Weights of a small transformer language model: MLP 1024 SwiGLU.
MLP neurons of a small language model. Each row is named by its layer, matrix (gate and up: input weights; down: output weights) and neuron, and shows model dimensions 64-191. Each number is 128 + 32 x the weight over its row's rms, rounded and kept within 0 to 255. Numbers have three digits each. A neuron's up and down rows have the sign that makes its largest values positive.
After each neuron's rows, "fires after" lists the tokens most often just before its 100 highest values on Wikipedia text that the model never trained on. A number after a token or word is its count.

L2.gate634:129159131121170108079090137114139115150102155108132158178137171067158135132099154129129139114123170127106153086185132142134118101099171129158182072127115113127120125161215066078131110202163133111133140117121147155173118163092143089187051093095118156127107234155160130143131138154141186083105127116116152084123162128139105142129130144111126147127129161125083094101124201120157127096138
L2.up634:060150078168081128092126131099148092137148125108137167130112119111113134141122137107146146122143080120158180137071117147132126176151120105103081088130131123136066161079110098142090105087127144096183186073125168068143126117124126117119102111145117213186085074186120175136058131173133055148077123106089155165148037133135116142174157165150112095118146117173211138149126099117063100110147
L2.down634:148213079146118169166141096138149199171158142150170135117098118085113131123112073091131111168178136117165218123152035134123124124170113109108110106198129133150119137132181120159151142077168138156145135123121152114137090162128119096087133177168161138135087127138132134123106128171117196171112118172098167127138162148080132105140118141108119087080168162111132217131158126119106113090104
fires after: "\n" 45, " " 22, " (" 8, " \"" 5

L5.gate984:178112143083182113120121134181111144145097127129084147131182128112152149092107152113116108144095138199190111108181168132103182138155158154106095105089082137128142123078119128157054104128111084232139125143102117116136182155104148141138142167115083109134095123101144092158138103048101139167133108106146214169134141135106130146111150168097116128150232140135121111146092114105139127083178
L5.up984:094134131145137133129152158125106153110192111138168121175150118085129057132136098145148181142131087088111152208124188155145137108150155105153168135168118102134149123137119076107104140084145206121156153133159109182111089129157115125104156111169127134110099152122124120223122141128129175164219103100139081148152142111109103061159098172210147185121088140172138085143168165138119131102105
L5.down984:117078102135125119124150085114181145164129133107101113147142186139079117135132108052104097106152154145124128134130149139234131208121177154107180155120130134107143102088190156141164099118095116137126075152071121135128113076200117116090173146134127146170217127148142122106120152155126131085130132142138142159120090086133162169155139173166134163067150071075084185154088123124110129174123
fires after: "9" 18, "0" 15, "–" 11, " " 9, " well" 6, "1" 6

L7.gate306:163122177161135105069130153154090133120119067138148098163183145104132122073102113160129140133157071157096162082168127063101120108080183151117172098159108113149087145124137131147122094179152102172102114086150129160136089108068144085148154162147125141147072145121132135175134158169104206126136127150124172131107129160112123137159145123144066143119093107140133148186136107124068163154093
L7.up306:118124146161124095116142141174124058097137125094100113160178116116116117081086156129190146154136081148148134152100115139084130146139142069098131120127090111177117175081156100099141144152165107106094141051124161139091090070062149077123146139147141132160067085117168152160166162078094152106115123096111244093172191129084164055182135125161144100129101131147124138209204062138116131122127
L7.down306:108129148126152137138099172165095162119085117120120096086155143153142107131163097093178108096134121087112224078106106113120130151089099112160056131073147116168153126091146115080138122111052095159124105057055132085133101114074129107100119100129061138123116096116116143162071142094143162135079102104151100101120172136114140101186141190136171146099116173118111159148184119169178196120190
fires after: "\n" 42, " " 12, " O" 7, "–" 7, " ==" 6, "1" 5

L3.gate955:113142174147125174110149129139153118159127150177066122186066132179164106101088097126193091120096126138059068155136108137124156150148159130135127146122149152091176134162150145129116162096199122147112164117101172120103109110067079082179110126129125129146148060119204116020127120122086122150093176124158118176130139144111096135109103197143103116077057151095086142155132137133154156159103
L3.up955:103126171136181156093053152101105160104082126124111139133137103113136149082122080094156131132079102133110064130126091135130187164175144086105148120179157133138092154178183152115092119099177153121167140066153179072046140148089085180186034171085116116080119140202192119133078107076116114152166099144114149139061101139108092079093106133137097149133075106125102142089125118083131178089085
L3.down955:073132161159167138150094064099102130124166155112129089179097142127162152085150132142155153127143149183137105175121147168092166167153140102131132067092111168125115140102135092123134111095199157153092196117120123107094129103128098130186052098126089085178104119114108147148058099088071159146158127133159189198136124189078142112111072173110096146085106106132096174142144146165166162063140
fires after: "\n" 18, " (" 18, "-" 17, " |" 11, " " 6, " \"" 4

L2.gate934:140159147115093164117171138125069190116167184119101093165097141141165122175132107134111118202025082108118169182109154168120146064162132098121115151127076163097095133105157143153137073117170141153159159161107140104120163100108119132091184117117126132132163102091184097094112119146103097154153078132120116159162143177057145133055138123138130113097145154084106125158078138151142103112110
L2.up934:121129159096185135164120123079128120123125174164083131160082106074195161098195138143172144171045088185166099102168130159078134096127093145069137139086130094159218113107155046080082150063144078144114161084110121146145145069119150141149125148100108162139103120148102108086099120097101081127059096107092131118130126099167072170116138144128126175151140114096120136119145131104147132101131
L2.down934:103146198128124156088131064093098184111169150131137105175102152186133129144121091107112141153124208184092136160144136129110188093110124129167138109144109129186082090070132167113045103148167104178128151132137155096137170128172071145126114137093105122155131163144157144114078159150129142132114054168156107173099116123119135112068073088096125127088086087122160171144150118125111128120122
fires after: " (" 19, "\n" 18, "-" 13, " \"" 10, "ki" 5, " " 4

L11.gate458:148113086162130101169174150156144127078124150142074175163131138089096158080132062110153096140181119184161142150122131106193160135102177126077164139098075115192095114108141113125138170131141117180173087173162144141126106144078145145106201123131135065101099161113141138162134166154082171094051152144171115136088139145135125117142075160171119090124074147092150098131204092145113108140121
L11.up458:136132136134103122122175146180134111132155120113116171117131169080100157142067143133108118151077140079133186144074130133117107118133064191153132155198120198185153082096126091118150115153096151088151137162111135150090092131069185108111113093146085130113098120108099143094146129200145137091138089132138110074099087149118151150127152107122100115161041102154160114173163145179188133156070
L11.down458:070106189128178082185175070096137123113108112118084165113100126142133133106124084136149150166131147078151197142142121139084142128099107164071162092081170122119164081086099156111074113095140098146169175135151136134103121129116102097156098125125102125115045106108091164129101174144150158121092136043142124164134155129123049156139112162203069175076115173159147127116192107121172166084148
fires after: "–" 43, "|" 13, "\n" 7, "0" 5, " " 5, "9" 4

L3.gate530:153149132052116176082136150146133139117060123177089091119121159128090136161180116144163128075140116136149151095139126090117170076122150227133073141152108143049108130089118112190122140122137079170146138138142102179117143160130125133156205174135165200145106112095110180130079172073161127144125118088145159125164126180087138183125154179180097154174115154142186120073156069098119149102132
L3.up530:140103136104130132071129113149103096168129160138134141057149111188078113102130145052134130074183128156105214176127096148140147099155084122131167101164101143091133186107133122149093120078154181078099139102089095125080085181183049123185161130190148125155103085187187128183099152126137101122150134126101103116106141141172170158135182103186106067147104114109138145102034122108136149138112
L3.down530:141117060101087098094070158119169136125064114055090114113098127151098133154175187129085121106115163068189117127128107141153205116169149131066079146096116176101153180125195122162153149176122135098123141107096127108151103135103069114118151143161158162167181180162073089158145155134095093172139126129127188062123126167151157146128219151164147175106126132123095125133063118086134113119126
fires after: "0" 38, "9" 24, "\n" 15, "8" 6, " was" 4

L4.gate771:135096113157181101163129142155107084165140143142128119148165143108146159082089146139144154114098215136101134132145082086164124171165112108135168156129103138148082071146129129127103140199070149113116123154161137098147185163160175143143088105068114094198089127129130102131139120103137178131172083067075174124150141054152145080123074137100155229172145108122060171158161160081095145112107
L4.up771:103122145123128070128176119159105081181135102137150122107131169117118073168147114119105106108076138090137126152145134074109167126148107096137147157134172157153115113078091128110141107152113159100168152121171090151139111140160149098123098186069134155117138142172120117156152134182199094130167098112107110115089151122194070136100082178090099124128111191098088155210137106089112144149127
L4.down771:067180128079205139121130087139190180163136122119142142120188126133070154128211137122102073091145118150064171122140094118100150146103117137122035146114134106088126177113140082156100099090169112157084096184096133157142079118092148123109150139165095068143148148128145147166162128152123111197122181079087116188118154060112204167146152147142107122122110154104162140152165128106187127108147
fires after: "." 40, " " 11, "°" 5, "–" 5, "W" 4

L4.gate323:098194165127183157182136155157106113103126132062189093149182117108132070122053119124136130117096147186143150129145134168139110105120107127097174114181113174186060099129186138094118144129092058120089110105090133064106124094117094076131106115099142158149123124189138093137147142097190100098129155203128125148135144049130128163095123116090151199125161113113103120101100159139102112061131
L4.up323:141099174198121144150130069150099104108138135140099142118107126125140141127140173149146158109194170060101177137102173081152127132142224142137152096085145081115138121107174135097126093108049102189115149138141166151156098156133110094072103150109165107134142142103071103120155115201131172115114066116109147139133117115130178151138143165164147042147094096176114081093116109107153140142087
L4.down323:120124134130105131156158159142128134075124140126096152140077100099151122066207160122129103112154128152063092126144146094130160070106128119094048104139173107184136167107081147156160126115104128189129130138155160130082115159187115104084122110101145082132155127105138094124105125136125117111099102120131094127134122070080121125125123128115132136131097147130093104104108076115146164172100
fires after: " " 45, " |" 29, "ou" 6

L12.gate561:082164161230154133116095192203135135141080140100105145174072155169166094163100142147102108156187082087151085144067155188118151106138134177043068175137135152077109130130103123119107129098090213126145143151112135131095120129137147098154101155123159144160062144137070114125087174131123113147104190172192168072151137175128165086103087122105142084147178086077144132178104094114118145134083
L12.up561:120145167158102116101119099119161126190139082085113094147073126109071159122134084140110164196150166125153126122153162115189095126158087166107081101123094173110142124170174116169106139153123150132156156142150056112121103114139089080057208121117158131167081079115106146032108149175105141104090147103146171118097130119094085099156111156090066052131119119141107103127124114135112112166127
L12.down561:102079121150103045064106140170099165117126140115130158133085147092129191126159122082140129156139121169164215098126102079173138120156131121130206120154133126150121131130098157145095114175156142149109138143109137161104162112115129141108118114115138136128217157135195090143143184077145210083107169149120154165123152142124046145132112102198129158116124138097086177125091081130177121150202
fires after: "2" 23, " " 21, "0" 15, "9" 12, "–" 10, "1" 6

L7.gate543:183091173186123120137152183091153068090153091104109094138157220116114099109074138108150098117152128113150159115144150140126124176103154121102129132145103109128129118133150123129114089084113149145156077128136131154097147056098115113101138160170136056134083115160125122155123117101179146165102158124083168126211130119104073119116167166050114163133122094141078118081081132109139115140162
L7.up543:112078129110099178141097133140120107121109082161127084162135128154107135166112121122123171147163150119138114196151114132080162114192091198200112099120119137062152118129161123127144121085094166116124051117143105139139135181162105125112117129150112101125160173143110097087121150153088136135149147132198146102125140082048067139215059070133145128169156126072178125152095140144163135137155
L7.down543:144100103142163085160145148101157130167133158083107108148118181092123173158118080106102115136177139158123100216103111125068104129113110135123055163159156145144148106130178111101189078113131108121182097141171089141079147128085125119137139157156145056192127151117075117123105137070124130113153122109180108095105077073100162121140119138172137133159062112116092060133097140134101024132098
fires after: " the" 37, "9" 10, " an" 6, " his" 5, " " 5, " a" 4

L7.gate527:119137138108114144144146090167153133102080188084097137165102083116092114110110149098163109174097146182109111185145179163161135142136143166077141111123109100108154125096209110093181172168147139115200109075183093146124124142161134103104108143129085134121122097146051103128084193121097140079107093159115111140097221109126149120039144135111123119118128122096117135153114125168095099097082
L7.up527:120148117182096068115154145096105148137102103157116103099103125138084150132119144127130097072123125183178125217143096105126152136132135086076186143111126160043106107114112129133105130120160152186123124079150189140118104130187145094127173120073208076115078095108094173184106126126083081136115147148146105116085121062123139121173144156156157105116161149144123098113159071163108190126190
L7.down527:112152118156146180105166115076137105109153185150141106107158084134141199125061116107215063157083110173143180141073067041064133113141118152112136116098161128136155172119144117097135096191137146098091139097172080124114138089181112132177167148133168124135131083144169115096075136069110168103138071135132129159138152127108129085133123145112101097119074111115148131082102147162143119109136
fires after: " " 42, "don" 8, " |" 8, " or" 6, " to" 6, "," 5

L7.gate496:160135125184107161137144180171095131107094100110113116108140085121083106106076096177087108126144121127116148091085173151153081116165128184151165117151162116132092082131087131084077185100128167109171141143073093104205177122098111116107108139142086105162076102128072147138089128062164079113150122181108103137089130087072210099083083176095097116115089098111100060160165102140140131128148
L7.up496:142126175156093144103162131154170186163155113154139162138147061157102126146188109116117112096139158097202168193169127122142072117172102165108158113130092124084096185181166079102146131107120185124154096128141149117170110141164118165106115109113186104129124166158112093147133140101139115085143181151130156148097175089170083153170192126141144098134106138137173132136156122111122153098106
L7.down496:171150096127120151076137117150076083103099156114141167161097119075140139115140113150197077133115070133090108062160192064153117130103112154182049132169096145140140113142141135157113153131033199140107093149098159153138094106176095152077151128113095121124168131127166101118095148099098111096152162115169142195084140135134181124130124127178116084158119094114145138119088172098123099120138
fires after: " " 91

L7.gate7:136103099149112181119133174151097123161156114100105176128147093103162167131119124118192135112126212109083135171148142110136112141129144129151105134155104120141155057136106078092070211170161139135156156142125172142175132124069095115068083152191158098187119161127155116106102149108088090084145176156084156181078149126145112136130144092112149144097134085144145138093088108099108133120186
L7.up7:107111084179101148196198198136117140142122105102133118102199048134115147130132109087177112159138116131093079176119183126061140084124118168126105073141072103139119131180154139122140145098176198144154088127143210166114171109121104115095124166153142097125138108148140089147095105084054155113123131112074148121151172118100162149107130115050163169085130177141158120139178081151146114130131
L7.down7:136146102176129174154129181139118099115076104099138146166114151165087159109160133158162173136122112128084086110146111174111102101139144144159057120062075112109114125191103139089104091131160071165118093166150158134119166086155086169064133176139166165124138177136132113163118147130144111123092146131098077134155162129129169176093126137109170163096096097144147167097090143117132094121106
fires after: " " 85, " −" 4

L3.gate678:174083104138137104099133169163123148159124150112078128106120093072097095115113058117121151083087096141118119092128129124133144148178144169163124132146122099170090156082132156131122127096156072153125116124132116112117120132091139083110114082161173118139214156109116150148148094159124120129099147185122152106146138211134081107171106138112170157138070133063208154130113167136127163163126
L3.up678:130100106148066164174155134148112101117120138110130118130095148147187113110088123099149172115132117117181126115143114121142107159064113089160118134120105203167194106168164215147142160125151163091091175146112135145108105154071119107139206110130121186131133078085158065153062083116148080083112120119125111105122153154102118123139144142131137135122077138142144167163167185119035130090123
L3.down678:076087101069165144172164165115172142134098167119091156146153146168169153100113161175193148082178134035113204118088155099138112132111123157112114171098104187179074154114124099126109076124125125113139166105133163188193138097069078126093132131128164148167139141121098123182127098176100112142090120165167139086151146144149107106148154103070079137088164113135078094152178119086102118130177
fires after: " " 38, "\n" 11, ")." 9, " (" 7, " |" 5, "\"" 4